MLP neurons of a small language model. Each row is named by its layer, matrix (gate and up: input weights; down: output weights) and neuron, and shows model dimensions 64-159. Each number is 128 + 32 x the weight over its row's rms, rounded and kept within 0 to 255. A neuron's up and down rows have the sign that makes its largest values positive.
After each neuron's rows, "fires after" lists the tokens most often just before its 100 highest values on Wikipedia text that the model never trained on.

L6.gate259 [151 131  83 115 125 142 147  95  97 170 134 101 120 111 143 108 158 164 104 143  93 155  96  48 123 102 109 150 163 123 101 127 109 193  95 161 147 175 124 144  73 151 147 160 111 130 109  75 103 172 149 154 102  95  98 124  77 157  40 119 110 154 137 124 128 176 153 126 169 104 137 111  99 110 120  89 168 155  57  87 212 157 132 187 131  97 136 139 217 131 149 130 161 166 129  89]
L6.up259 [118 120 139  77 115 128 102  98 121 124 138 132 119  67 120 157 123 168 147 113 101 210 175  96 159 132 152 151  92 148 150  84 126 104  63 132  88 184 123 118 110 166 154 132 122 138 111 126 111 144 112 151 124  85  37 155 173 155  81  76 126 110 143 184 129 163  96 138 119 131 163 125 111  88 139  84  84 116 110 125 107 128 109 127 128  74 166 111 142 182 143 140  56 121  97 131]
L6.down259 [176 118 130 144  87  48 131  88  97 138 133 161 136 114 124 160 153 182  90 172 153 184 145 107 161 143 183 155 175 135 120  98 126 146 107  61 171  83 117 129 135 136 126 170 164 128 162  61 138 134  94 108 113 154 146 121  89  85 136  69 148 130 129 154 150  74 136  99 186 117 153 112  76 117 105 111  87 157  71 180 151 160 108  38 106 110 123 109 178 162 122  53 105 167  91 117]
fires after: "y", " g", "3", "4", "1", " "

L6.gate596 [148  93 127 143 181 136 158 171 124  93 156 151 124 112 136 133 135 103 101 146 104  98 108 100  74 108 108 161 122 122 162 146 130 148 242  71  74 149 145  56  94 173 134 120 116 156 105 132  43 149 124 142 117  90 152 177 122 101 138 117  96 118 136  84  74 109  94 161 141  97 144 115 127 196  83 162 116  91  98  97 133 129 146 168 144 149 130  73 140 112 137 129 135 119  75 130]
L6.up596 [168 101 166  78 168 143 154 116 101 142 166 117 123  98 124  63 136  94 127 129 136 114 167 118 108 167 155 123 105 148 148 113 174 131 155 169  87 145 174 174 164 132  62 121 122 126 122 120 137 181 128 116  83 164 169 168 152  89 121 136 143  79 127  70 149 156 181 120 148  89 155 154 163 185  57 118 175 131 166 143 120 158 119  82  89 161 117 122 139 117 140 139  92  94 133 136]
L6.down596 [228 142 181  75  97 104  96 117 130 168 126 131 153 103 155  99 175 166 147 157 130 128 116 165 131 126 159 128 131 146 151 126  79 171 165 141 178 172 101 127  74 149 103 135 146  90 148 174 146 179 102 153 122 102 190 140 146 130 152 143 132 157  92 140 164 102 199 135 191  96  95 165 173 133 102  47 163 145 121 145 159 119  97  95 133 124 168 141 137 170 145 135 172 161 161  93]
fires after: " al", "n", "s", "1", "–", "t"

L5.gate322 [155 136 145 148 171 150 120 107 117 103 135 159 101 114 123 141 157 164 130 107 108  98 127  34 167 111 179 181 164 143 121  86 127  84 178  91 201 164 132  85 153 144 136 115 137 136 142  97 159 158 111  88 161 120 138 166  88 123 141 106 141 101 100  46  67  73  97 168  99 161 191 136  81 127 145 124 110 153  96 133 156 116 167  93 143  70  87 140 109 139 144 100 106 113 103 117]
L5.up322 [141 140 178 169 132 108  79 153 172 114 185 189 161  99 125  92 191 143 118 111 154  98 116 120 137 103 171 101 136 168 159 136 115 117  97 159 109 175 136 136 149  99 128 103 144 103 149 160  79 147 136 137 154 110  94 134 105  69 172 132 151 139 134 103 173 132 138 117  90 122 149 154 162  96 183 143 131 128 141 147 143 150 118  90  72 138 102  97 145 149 113  97  99 176 131 157]
L5.down322 [171 173  63 190 129 109  69 144 147 120  95 126  96  74 119  94 135 114 149 121 166 134 131 138 126  99 104 133  97 115 125 150 127 122 136 103 120 122 156  82 174 134  96 107 187  81  87  44 109 149 101 156 152 131 130 150  95 106 100 151 129 127 138 123 134 112 149 123 129 100 116 168 137 116  82 143 166 145 125 116 152  69 169 228 157 128  82  91 109 128 151 146 136  95 146 154]
fires after: " b", " re", " D", " f", " R", "i"

L5.gate36 [155 127 166 153 155 111 154 112 112 102 119 161 145 105 127  71 100 147 119 146 154 144 144  97 114 129 121  89 189 150 131  84 168 136 167 148 121  99  87 129  94 127 165 121 130 170  66 143 163 146 129  67 129 102  86 190 159  94 105 140 180  74  91 109 113  41 128 115 118 125 147  28 118 131 107 109 126 175 162 153 128 163 142 141 160 153  80 116  50 136 141 118  92 112 104 216]
L5.up36 [150 137 102 153 137 149  95 139  74  93 119 157 134 146 156 109 112 141 155 153 130  76 162  59 118 111  77  86  70 125 118 118 170 135 117 158 121  96 106  95 155 163 134 193 129  87 117 105 129 148 101  68 115 138 133 111 126  89 120  98  73  80  54  93  81  69 103 104 105 143 147  52  76 106 140 145 121 102 138 101 153  75  95 109 112  65 102  34  66 129  97  98 124 106 136 223]
L5.down36 [139 160 141 136 119 110 112 142  44 158 179 194 137 147 147 150 146 120  76 111 156 126 129 117 181  90 169 100 108 161 149  89 133 196  69 129 179 112 102 175 100 103  96 126 118 165 169 164 146  67 108 111  95 108 124 147 107 165 108 170 107  97 101 171  89 177 151 141 134  96  93 137  72  64 122 132 142 125 138 116 116 160 113 145 203 109 120  86  96 168 199  78 131  77 115 138]
fires after: " ", " in", "f", " s"

L5.gate271 [146  76 139 183 164 168  82 147 105 161  78 121 146 121  67 154 143  93 153 180 153 167 174 103  79 158 110 105 130 119  88  53 141  98  95 137 137 126 118 146 140 144 151 137 145 198 102  80  96 170 152 193  86 126 172 114 115 158  73 106  83 101 175  72  99 118 167 132 167 131  79 133 122 116 140 177 198 154  91  70 124 129 166 131 167  70 143 159 148  83 177 122 108 120 157 126]
L5.up271 [148  98 118 163 130 114 108 106 128 119 181 146 133 145 140 148 130 134  29  94 123 152 108 149 119 135 163  43 117  88  96 120 191 114 158 114 114 123 143  98 188 153 113  78 119 165  87 123 105  95 107 162  77 175 131 115 143 182 119 136 133  70 142 174 123  93 150 185 142 156  95  93 108 151 132  89 115  87 152 108  62 199 141 105 125 185 125 124 162  95 164 149 140 110 139 160]
L5.down271 [157 126 120 168 145 130 117 164 134 117 170 122 144 188 175 106 101 149 121  95 112  92 161 130 118 179 127  75 115 109 101 170 131 148  96 164 144 104  73 105 164 169 129 120 108 148 119 125 161 101 120  84 126 104 114 143 113  72 146 112 140 194 118 130 151 141 107 132 142  53 114 109  82 114 178  89 116 160 111 178 101 169 136 107 123  99  66 117 149 154 146 120 163 128  93  93]
fires after: " w", " R", "un", " W", "all", "l"

L5.gate2 [124 138  55 151 123 158 162  37 147 111 106 127 130 142 155 158 107  61 103 141  83  99 113 110  91  69 123 180 106 160  80 155 158 107 102  84 190 124 158 121 164 141 123 143 142 105 110 131 142  81 134 152 107 119 108  63 134 118 109 140 175 115 206  98  70 109 159 167  94 162  93 150 153  99 140 107  91  87 105 121 137 119  85 162  85  70 111  93 124 102 132 127 118 116 110 204]
L5.up2 [104 155 105 140 159 152 208 131 149 155 147  93 115 120 146 172 127 124 142 107  87 148 120 113 123  92 109 108  96 189 100 175 125  92 144  78 120 111  73 128 196 123  67 142 165 129 129 132 174 121 154 146  94 107 127 135 133 200 142 115 180 142 131 105  86 100 179 156 138 141 169 168 145 188 120  74 136 149  74  90 127 191 143 161 109  97 168 150 151 124 121 167 105 130  40 150]
L5.down2 [117  74 119 149 103  78 135 125  95 118 145 113 104 178  87 130 144 120 123 161 166  72 146 114 152 120 138 172 111 112  95 109 185 161 125 147 131 135  74 143 143 107 161 141 116 164 114 142 137  81 161  80 104 169  83 148 115 105  87 113  48  92 118 126 140 143 107 144 128 155 124  75 140 140 150 124 117 126 124 121 176 161 211 139 143 102  98 158  68 129 167  98 156 171 104  89]
fires after: " is", "\n\n", "\n", "1", "W"

L6.gate137 [117 136 134  99 120 104  98 153 153 127  93 156 123  61 144 145 186  72 141 167 168 113 120 101 142  93  92  98 161 135 180 124 148 131 106 169 104 171  95  64 129 196 129 161 139 154  79 149  94 111 120 106 149 175 152 104 124 117 129 130 157 152 179 100  89  78 102 148 137 107 118  99 145 126 120 133  95 133 161 135 122 101 118 149 139 161 130  80 115 115 147 107 110 121 142 107]
L6.up137 [143 113 129 130 111 212 182 168 159  89 140 185 119 141 117 102 160 138 142 126 127 165 115 132 113 160 131 124 122 186 161 120 171 119 118 171  37 160 156 124 107 110  81 117 122 108 109 113 116 124 142  97 164 148 125 140  45 117 125 145 117 115 116 101  64 162 123  53  82 140  97  98  73 121 135 114 159 149  67  93 184 112 185 146 168 153 117 190 120 207 112 171 100  88  96  94]
L6.down137 [118 134 178 103 113 126 162 145 130 140  96 108 126 148 152 132  92 102 121 109 188 128  82  84  19 143 196  27 103  99  70  94 155 135 122  84 103 171 114 152  91 150 137 100 162 126 173 124 143 107 102 154 144 158 161  97  95 149 144 123 187  76  88 130 129  90 124 130 166 121 180 109  98 176 121  59 117 102 115 112 181 156 146 148 197 153  96 172 150 190  99 117 160 127 145  92]
fires after: ".", " in", ")."

L6.gate172 [183 137 100  94  61 113 150 109  85 165 105 136 135 114 133 102 115 115 103 173 132 110 145  72 122  96 149 178 163 110 147 113 134 114 100 124  85 137 135  82 169  82 133 101 167 185 117 124 103 197 143 108  89 105 195 124 120 137  41 148 187  76 175 144 175 135 139  85 155 147 148 166  80  90 136  72  70  72 126 160 150 126 133 199 136 115 124 139 152  41 114 178 116 174  91  85]
L6.up172 [137 136 104 157  97  73 161  84 113 101 168 102 169 222  95 132 144 125  86  89 141 131 180 131 121  88 134 138 137 107 136 147 129 133  96 170 120 115  84  59 159 193 159 137 142 160  83 116 135 107 142 164 158 170  89 115 118 125  99 132 172 135 128 165 168  98 108 105 112  83  82 156 105 137 167 157 202 148  57 131 108 171 114 108  96 179 172 157 144 193 183 148 115 147  82 131]
L6.down172 [148 111 123 119 124  77 140 132 122 145 109 153 124 169 115 124 127 175  82 190  67  92 150 159 104 171 125 153 120 131 131  52 142 129 136 178 110 131 139 100 121 187  61 105 172  76 133 155 154  94 170 116 162 148 133 163  64 140 163  89 135 120 145 121 173 113 138  95 117 140 143 135 161 131 130  88 168 103 133 150  95 144 145 162 109 115 121 165 106 189  84  98 143 154 167  85]
fires after: " w", " W", " B", "ol", " L", "te"

L5.gate76 [112 111 174 113  68 149 105 131 139  92 153 114 117 134 105 117 102  73  93 133 164 151 162 132 146 162 150 133 151 122  98 133 112 163  68 103 126 125 152 111 139 120 163 142  94 146 135 161 140 107 149  62 123 148  99 162 122 155 133  91 109 211 129  96  95  76 163 148 133 174 177 144 124 104 195 181 172 125 155  78 110 128 181  85 143 126 116 186 156 114 133 150  59 194 102 234]
L5.up76 [141 129 120 174 166 163 123 144 173 102 144 169 171  84 110 113  53 118 138 194 100 142 109 141 131 118  25 123 146 142 102 153 143 132 149 135 118 123 156  94  74 107  99 124 143  91  85 185 137 141 119 163 175 112 127 170 131 159 117 125 132 177 141 105 136 133 147 136 104 117 151 127 136  96 111  93 205 183 108 140 152 151 156 135 137 131 171 135 107 145 127 105  68 186  98 155]
L5.down76 [119 115 170 216 110  73 183 127 142 141 137 109  94  84 144  74 185  92  97 125 135 126 117 105 110 138 106 121 136  58 130 132 128 115 126 160 189 139 125  94 106 139 110 124 144 103 138  95  94 170 148 134  90 109  87  91 125 115 128 134  98 103 116 120 123 138  95 132 132  97 137 165 119  63 122  88  81 142 185 111  47  61 196 114 139 112 123  98 136 143 166 117 117 135 150 114]
fires after: " re", " Re", " un", " R", " pl", "ad"

L5.gate578 [ 93 126  91 104 130 135 162 126 114 122 111 157 167 104  76  97 137  97 151  79 114 133 123  90 165 132 106 158 116 125 177 142 111  77 128  97 112 174 161 115 136 144 148 106 153 136 112  94  93 118 160  24 152 139 143 176 127 122 138 166  99  43 144 133 145  73  70  88  69 152 108 123 142 118 117  82  92  99  95 139  57  72  70  68 153 170 131  71 125 127  99 142  81 183  98 120]
L5.up578 [131  93  81  98 131 104 189 114  70  83 135 115 103  87 139 162 103 188 138 115 145 161 141 140 132 183 120 118 127 141 131 132 110  92 123 164 136 152 151 113 181  85 125 149  98 203 162  86 138 191 158 131 151 131 113 106 126  88 111 160 137  85 147 142 149 100  82 224 129 151 118 170 163 188 159  90  86 122 152 119 168  86 130 190  93 134 150 138 124 146  90 180  86 116  98 126]
L5.down578 [164 169 176 117  89  99 152 142 131 119 127 109  83  99 152 161  87 123 208 192 149 117 140 113 101 127  89 150  90  78 151 129 126 169  96 112  99 128 101 130 139 122 154 155 134 159 120 115  80 196 134 136 164 118 140 164  90  93 119 157 212  94 161 140 137 144  93 126 139 130 102 142  95 166 119 126 110 127 137 135 199 147 156  70 107 157 111 156  68 122 156 132 117 105 226 140]
fires after: " f", " F", " le", " N", " Th"

L5.gate311 [187 102 100  95  72 111 125 197 141 133 131  97 122 112 121  71 168 128 140 108 144 121 133 147 158 125 107 109 151 126 155  88 162 106 141 179 138 175 148  71 105 138 128 113  99 152 150 137 104 150 119 132 101  72 127 162 116 144 153 134 157 108  98 189 102 128 110 115 111 140 102 131 167 143 110 145 115 170 103 144  89 140 141 133 109 109 170 181 105 117 143 119 146 100 121 143]
L5.up311 [ 29  94 118 191 183 125 117 148 135 161 111 125 101  85 132 120 138 128  83 131 158 133 114 131  91 156  63 115 128 109 151 123  96 118  84 112  82 191 153  95  81 138 130 162 167 129 119 168 169 119 143 129 163 187 111 127 156 159 119 107  52  87 127 153 124  84 173 187 151 159 132  85 108 126 131 165 142 147  97 121 133 102  94  99 113 132  74 127  85 186 149 169  89 132 148 158]
L5.down311 [119 134  86 134 143 116 149 140 126 127  66 111 124 131  84 102 136 142 136 108 110 137 133 129 149 124 123  38 124 121 177  79 153 136 149 126 135 160 126  99 135  40 174 156 111 191 127 134  93 141 139 102 134  99 165 113 106  93 114 163 149 197 144 118 117  81  91 144 110 120 121 191 127 108 211  93 118 160 154 129 110 157 149 110  95 104 131  76 195 161 165 103 116 154 102  98]
fires after: " ", ".", " was", " were", ","

L5.gate583 [ 90 190  65 172 124 110 182  76  88 168  86 137 147 163 140  99  48 107 179 129  98 162 107 118  99 143 127 141 125  96 161 126  17 132 150 145 160 148  87  94 149 148  95 161 102 143  81 168 139 117 125 100 109 117 175 121 143 109 133 118 148 138  89  79 153 135 118 152 117 110 132 159 112  96  84 100 123  96 110 137 109 138 137 106 115 165 118 108 100  75 128 155 169 139 128  17]
L5.up583 [155 143  87 129  98 108 148 144 110 126 165 103 117 132 107 126  40 136 154 131 139 112 157  80 120 152 123  37 103  94  90 130 141 203 146  49 150  90 134 113 182  69  87  83 104 106 102 173 108 112  27 170 120 140 126 132 147 191 153 125 182 172  87 123 132 160  73 102 158 154 161 115 155 100 114  93  91 124 110 131  87 150 144 100 157 115  95 111 158 117 157 124 144  90 163 154]
L5.down583 [135  77 124 163 122 143 116 105 134 132 136  43 157 107  98 120  99 184 145 185  83 134  99  85 161 123 210 148  82 143 151 139  71 115 186 142 155 105  77  90  91 114 138  60  99 163 117  71 174 132 163 121 136 100 108 163  90 145 126 148 114  78  99  95  74 149 114 111 137 146 136 115 151  85 112 121  95 128 137  95 114 178 155 154 159 119 136 161  97 110 115 109 127 202 105 162]
fires after: " I", "e", " pro", " A", " T", "m"

L6.gate648 [ 68 143 162 137 154 147 151 169 172 162 104 152 128  79 127  78  87 162 115 165 108 195 126  92  60 128 113 149 110 109 126  85 179 103  87 176 156  96  93 148 171 170  99 168 198 155 108 117 124  66 131 159  83 122 108 130 121 161 149 100 110 111 152 153 181 125 109  86 111 143 108 123  97 147 115 112 136 100 112 115 133 122 144 131 158 176 158 180  41 102 117 113 176  80 129  78]
L6.up648 [165  88 173 136 152 118 127 170 188  44 192 164 105 115 124 126 150 138 125 121 134 134  99  99 203 136 126 109 115 116 146 171 123 141 133  80 200 111 114 140 106 106 165 202 100  73 156 118  97 127 124 114 143  87 122 134 131  83 161  12  84 115 136 142 172 142 102 107 124 124 153 131 133 133 148  83 133 107  81 115 146 100 104 127 216 139 111 135  84 101 102 126 137 102 175 122]
L6.down648 [163 152 132  84 132 160 132 148  82 108 102 107 126 111 125 139 149 102  91 119  95 116  85 141 122 149 111 118  78 171 182 100 135 171  76 175 128  83 141 130  84 161  98 116 105 165 156 162 153 119 114 151 192 151 140 116 130  72 177  86 121 109 146 171 139 170 126 133 145 143 152  92 161 134 198 128 148 147 117 147 154 112 132 193 160 135 111 145 118 138 118 124 101 152 199 177]
fires after: " f", " s", " m", "ver", " an", " by"

L5.gate40 [111 113 128 158  99 127 107 145 118 183 160 136 224  59 100 120 121  93 111 117 143 123 125 121 124  87 125 169  87 222  75 117 130 128  64 115  67 166 172 125 129 111  70 119  98 117 184 133 193 138 136  74 162  89 110 132 135 112 141 167  51 106 124 133 174  79 168  84 130 144 127 146 121 128 122  47 149 129 146 123 149  83 152 113 131  88 185 151 136 167  89 131 145 109 157 122]
L5.up40 [148 123 105 110 135 125 158  96 142 165 133  95 185 123 172 112  94 120  87 135 171 133 136  99 150 160  95 129 129 160  95 102 132  86 107 180 154 153 149 156 116 175  82 124 129 144 127 109 101 155 156 120 148 144 109  99 147 126  59 179 156  59 137 125 165 187 151 127 116 104 128  76 174 107 116 152 149  98  74 169 151  85  99 103 115 109 104  99 102 144 147 117 101 121 105 181]
L5.down40 [103  80 130 134 131 135 159 134 145 105 174  45 136 109 122 106  73 148 120 123 103 136 118 110 184 153 184 155 155 115 168 137 135 165  93 101  93  85 136 144 114 157  97 121 124 120 110 124 173 132 152  97 130  41  83 143 121 141 128  97 140 156 116 139 126 122 126 134 112 102 131 144  88 121 201 172 139 117  90 144 111 134 190 139 125 153  97  74 127 125 178 129  88 149 143 132]
fires after: " f", " m", "f", " F", " s", "g"

L6.gate195 [116 144 104 150 142  72 136 124 148 118 107  95 127 182  79  83 120 141 103 143  89 111 101 136  79 133  63 176 185 135  85 166 122 108  95 147 107 107  85 147 140 162 146 135 148 179 181  73 167 151 165  69 113 155 120  78 130 172  87 133 151 138 166 124 130 110  90 124 165 120  89 134 171  78  91 120  82 107 160 135 115 105 193 161 117 100 185 150 158  81 113  85  67 124  98 148]
L6.up195 [118 139  76 173 137 109 141 159 125 122 127 132 151  99 166 236 111 144 105 147 121 169  65 170 107 182  97 116 128 152 106 127  87 150 155 149 151  98 131 137 162 172 118  72 112  66  99 113 148  88  93 139 161  55 114 105 143 159 116 101 132 148 135 149 158 138 169 159 175 114  78 106 119 124  71 161 138 129 114 138 178 151  46 143 106 126 150 160 149 151 114  84 167 123 147 100]
L6.down195 [110 165 123 179 127  98  87 134 133 136 147 133 177 123 184 196 154 116 160  98 110 171 108 141  96 122  84 104 156 167 146 116 106 114 165 100 223  56 139 100 153 156 114  89  35 101 111  64 104  91 127 140 124 135 131  68 141 159 160 150 124 169 113  84 131  77 140  93 167 119  90  75 121 145 143 140 106 153 150 116 110  93 106 170 107  96 143 161 145 162 167 201 144 122 111 154]
fires after: " v", " m", " V", " M", " ab", " An"

L6.gate0 [ 98 132 122  43 149 120 134 190 114 115  86 158  82 173 154 183 110 121 185 109 153 145 128  83 118 108 107 111 161  82 104  97 132 167 141 188 102  93 125 143 102 116 122 133 132  90  99 134 136  99 147 134 158 127  93  92 176 149 139  93 174 147 173 117 128  71 146 153 160 138 146 136 135 166 111 129  86 152 126 140 182 111 104 183 139 155 180 169 133 143  69  37 130 118  96  96]
L6.up0 [ 77 121 126 139  33 197 144 110 114  92  82 145 126 142 125 132 124 124 106 169 162 157 136 154 154 141 155 124 105 119  94 181 124 149 152 141  75 121 129 120 126 104 148  65 191 130 112 122  98 120 132 127 113 138 150 132 136 112 127 145 183 137  85 158 131 127 122 111 150  92  59  72 156 134 135 114 182 153 111 110 138 124 120 144 149 187 132 167 101 173 104 156 135 103 152 134]
L6.down0 [ 96 132 156 115 119 162 188 148 110 156 151  66 110 107 101 110 119 133  91 151 143 125  54 162 118 117 142   0 163 111  84 157 141 152 130 150 131 196 127  99 125 121  67  52 102 146 131 141  67 119 118 150 179 151 110 133 127 111 139 124 170 156 122 103 133 175 128  95 147 117  79 125 114 186 180 119 127 120 111 142 129  75 125 124 147  65 188 120 160 208 143 131 134  76 100  99]
fires after: " the", " in", ":", " of", ";", "6"

L5.gate602 [122 153 122 122  73  69 104  90 132 157 175 114 169 112 121 102 171 116 161 134 139 219 102 106  84 112 152 158 155  94 134  57 142 134 119  69  82 148 146  88 136 157 134 129 128 128 116 139 106 151 163  80 127 125 115  73 112 167 169 171 130  68  97  96 136 194 115 135 112 178 120 118 151  56 105 132  96 106  89 139 114 134 115 137 113 130 126 100 115 113 137 153 142 157 149 151]
L5.up602 [164 134  99 191 113 135  97 148 170 141 201 139 148 139 134 119 166 171 185 106 202 122 151 154 169  88 135 175 120 115 143 115 160 111  62  76 192 132 154  90 129 161  89 179 151 128 153 122 102 173 117 113  78 156 102 103 107 152 109 135  50 152  92  97 164 143 136 143 132 140 122 129 147 100 141 155  89 113 112 116 127 101 214 108 187 135  78 138 117 120 138 188 134 131 130 170]
L5.down602 [144 163 127 174 134 170  70 127 132 148 147 170 137 135  96  88  84 101 119 159 125 153 131 127 163 100 152  54 120 145 131 114  96 119  89  98 141  81 161 169 144 111 181  87 143 128 125 149 135 154 128  93 213 121 149 115 144 133 106 156 106 143 120 163 147 192 149 165 142  99 110  91 116  96 146 108 106  79  97 131 125 154 143  86 144 147  64 133 154 115 169 169 140 193 114 132]
fires after: " f", " m", " c", " D", " F"

L5.gate105 [167 119 135 127 102  99 106 145  99 137 116 115 141 132 139 107 154 178 102 119 103 167  78 115  86 129  85 187 131  94 116 148 178  63 157 110 138  75 123 171 185 165 121 180 161 121 126 119 111 158 156 151  59 132 133 121 128 145  81 108  94  77 163 121 123 134 179  89 127 164  90 163 157 131 135 179 102 124 158 130 134 160 169 110  88 118 149 138  97 118 200 171 113 127 144 162]
L5.up105 [133 149  66 128 121 118 134  92 103 111 101 154  97 152 134 141 119 137 152  60 131 163 143 129  32 110  68 152 159  78  54 183 149 157 158 128 151 111 175 149  95 130 148 143 155 129 178 135 124  40 103 148  62  61 104 146 129  91 132 127 117 105 110 109  74 167 129 108  95 168  63 121 126 128  89 154  95  44 187 134  96 103 186  53 232 142 126  72 158 110 137 136 150 106 128 136]
L5.down105 [156 123 120 163 145 146 102 136 125 158 135  75 108 146 161 144 141 104 142 135 120 131  88 135 115 122  70 207 107 151 182 192 116 108 131 132 150 173 102 141 147  76 134 110 120 156 150 168 108  95 177 112 107 108 124 126 204 134 139 162  97 128 120 133 142 103 105 141  93  71 148 173  77 102  95 105 126  97  99 137 132 153 142 143  82 118 168 145 121 128 136 124 164 118 118 128]
fires after: " ", ",", " (", "1", "."

L5.gate644 [181  90  50  80 118 104 167 202  99  74 122 115 105 126 104 160  69 102 117 160 156 117 153  93 124  98  94 131 104  57  61 139 186 164 165  94 148 119 127 118 121 141 116 102 154 106 132 166 161  97 133 145 145 116 123 153 119  65 127 186 109 167 192 161 103 144 138 107 105 195 114 129 100 115 115 119  99 171 117 136 142 135 133 134  92  83 138 106 161 176 108 139 179 107 104 112]
L5.up644 [110 162 142 137 107 130 147  79  94 165 164 183  85 121 105 125 162 118 127 173  98 121 130  89 139 102  44  92  89  98 116 218 115  70 133 142  97 184 136 126 150  79 134 132 148 167 205 132 133 155 132  69  77 136 133 125 185 128 111 161 106 117  79 172 130  92 130 190 146  89 130 134 121 136  88 125  74 143 127 117 104 172 118 110 165 136  88 145 133  89 144 149 149 106 106 196]
L5.down644 [194  60 110 117 165 122 116 141  76  65 146  71 134  91 105 137 100 156  67 133 129 105 181  95 140 129 135 167 191 137 188  91 144 139 138 133 141 131 144 138  75  71 139 168 152 139 139 126  95  70 112 141  85 132 143 156 159  97 184 105 141 116  57 186 140  89 152 117 144 138 136 145 107 130 112  85 126 163 138 109 126 147 135  45  80 104 216 140 194 146 154 149 111 103 114 153]
fires after: "2", " ", "1"

L6.gate691 [135 139 104 139 188  76 130 105 130 185 150 169 147 124 122 147 106 171  67 138 133 180 124  92 119  66 142 155 113 191 104 130 103  92 120 132 148 217 140 165 137 127 137 117 161 135 139 124 154 145 159 128 111 125 133 118  95 131  90 137 101  95 135 162 116 124  80 126 160 131 195 154 143  85 121 145  84  67 101 141 103 153 143 127 114 142 152 163 128 175  94 143 111 145  96 157]
L6.up691 [ 85 117  86  95 117 115 134  93  81 250 188  87 202 159  83 131  99 128 161 124 162 128 156 100 124  54  71 113 108 146 164  60 128 133  94 152 128 149 147 135 184 127 202 176  99  87  96 142  97 123 103 152 154 110  73 142 150 155  77 138 126 115  77 125  77 104 129 125 164  83 107 109 167 154 132 136 105  91 147 148 148 142  87  87 218 141 123 105 127 115 100 120  86 189  93  91]
L6.down691 [139 120  95 210 117  79 185 141 171  83  96 137 206 116 123  60 139 133 138 130 122 192 127 128 108  94 156 122 156 130 125 203 157 140 134 147 150 121 104 170 131 126 108  71 127 110 127 136 161 133 189 198 116 131  83 127  39 155 165 125 106 107 159 153 104 141 147 193  93  78 152  79  79 142 143  73  98  91  78 119 124 148  87 174 164 127 158 111 140 106 151 166 163 156 171 151]
fires after: " s", " S", " t", "o", "s", "as"

L5.gate200 [104 200  88 155 114  44 185  97 151 120 193  59 185 117 140 143 119 103 168 167 153 122 127 113  77 149  98 160 110 175 156 157 147 160 138 130 112 138 141 109 109 157 192 145 124 146 127 165 120 118 135  74 122 144 133 135 183 192  84 152 124 144 117 124  91 135 142 135 170 144  82 136 169  65  91  69 188 147 131 145 112 110  58 145  91 153 149 106 188 152 128  96  85 159 102 208]
L5.up200 [125 119 126 218 105 123 167 104 168 179  77 131 147 133 150 169 157  97 161 144 176  63 154 127 155 144 112 129 103 156 174 131 190  92  95  90 123 126 175 117  93 150 110 167 132 157 120 170 108 117 124 180 125 154 147 150  86 148 105 103 151 121 115  37  79 148 144 111 110 106 117 141  91 164  99 118 110 132  99 152 136 137 126 114 105 121 113 107 118 115 151  95 170 136 105 129]
L5.down200 [190 104 134 147  84 110 145 113 152  96 209 168 189 103 173 101 143  91 136 150 173 170  95 141 176 109 148  82 127 119 232 172 161 169 117  96 133 130 148 121  89 140 149 150 107 125 115 159 144 141 144 160 110 124  87 161 148 151 133 186 129 133  94 114 100 133  95 175  71  83 148  79 143 129 139 168  84  88 179 102 130 103 194 129 170 148 104 144 121 128 170  91 129 162 125 114]
fires after: " t", " s", " S", " in"

L5.gate462 [121 152 144 165 131 146  63  94 124 122 114 142 142  96 129 114 118 186  90 131  99  94  77  95 141 132 137 177 135 110 148 185  91 119  99 173 118 123  94 137 190 142 146 171 163 205 181  84 136 150 167 111 110 151  81 116 112 200 126  92 131 118 115 169 119 111 136 119 199 140  77 177 154 139  92 159 153 142 223 166 144 136 128 178 142  82 117 203 154 180 191  77  85  73 134 115]
L5.up462 [ 66 101 107 122 141 125 182  87 108  84 169 158 143 163 169  68 127 110 150 155 180 136 176 169 172 130 117 135 109  91 102 113 137 129  98 147 131 174 130 140  92 115 105 118  86 125  92 114 112 102 120 159 193 130 151 125 219 127 192 142 108  89  95  92 185 117 103 151 183  99 134  97  50 134 131 136 186 124 120 152 111  74 142 144  88 103 148 116 170 142 106 171 220  91 153 140]
L5.down462 [151 109 151 128 168 160 157 152 131 124  77 173 109 113 105  86 179 104 131 116 121 130 123 109 121  76 151 128  89 137 163 104 142 147 107 161 123  83 133 157 138 154  89 127  76 146 131 157 114 143  63 144 130 110 143  92 143 185 138  47 135 182  96  65 189 155 111 137 159  93 116 117 139 187 120 184 170 129 123 111  86 128 154 131 141 123 149 171 142 125 137 139 191  94 119 157]
fires after: " f", " app", " F", "ome", " one", " m"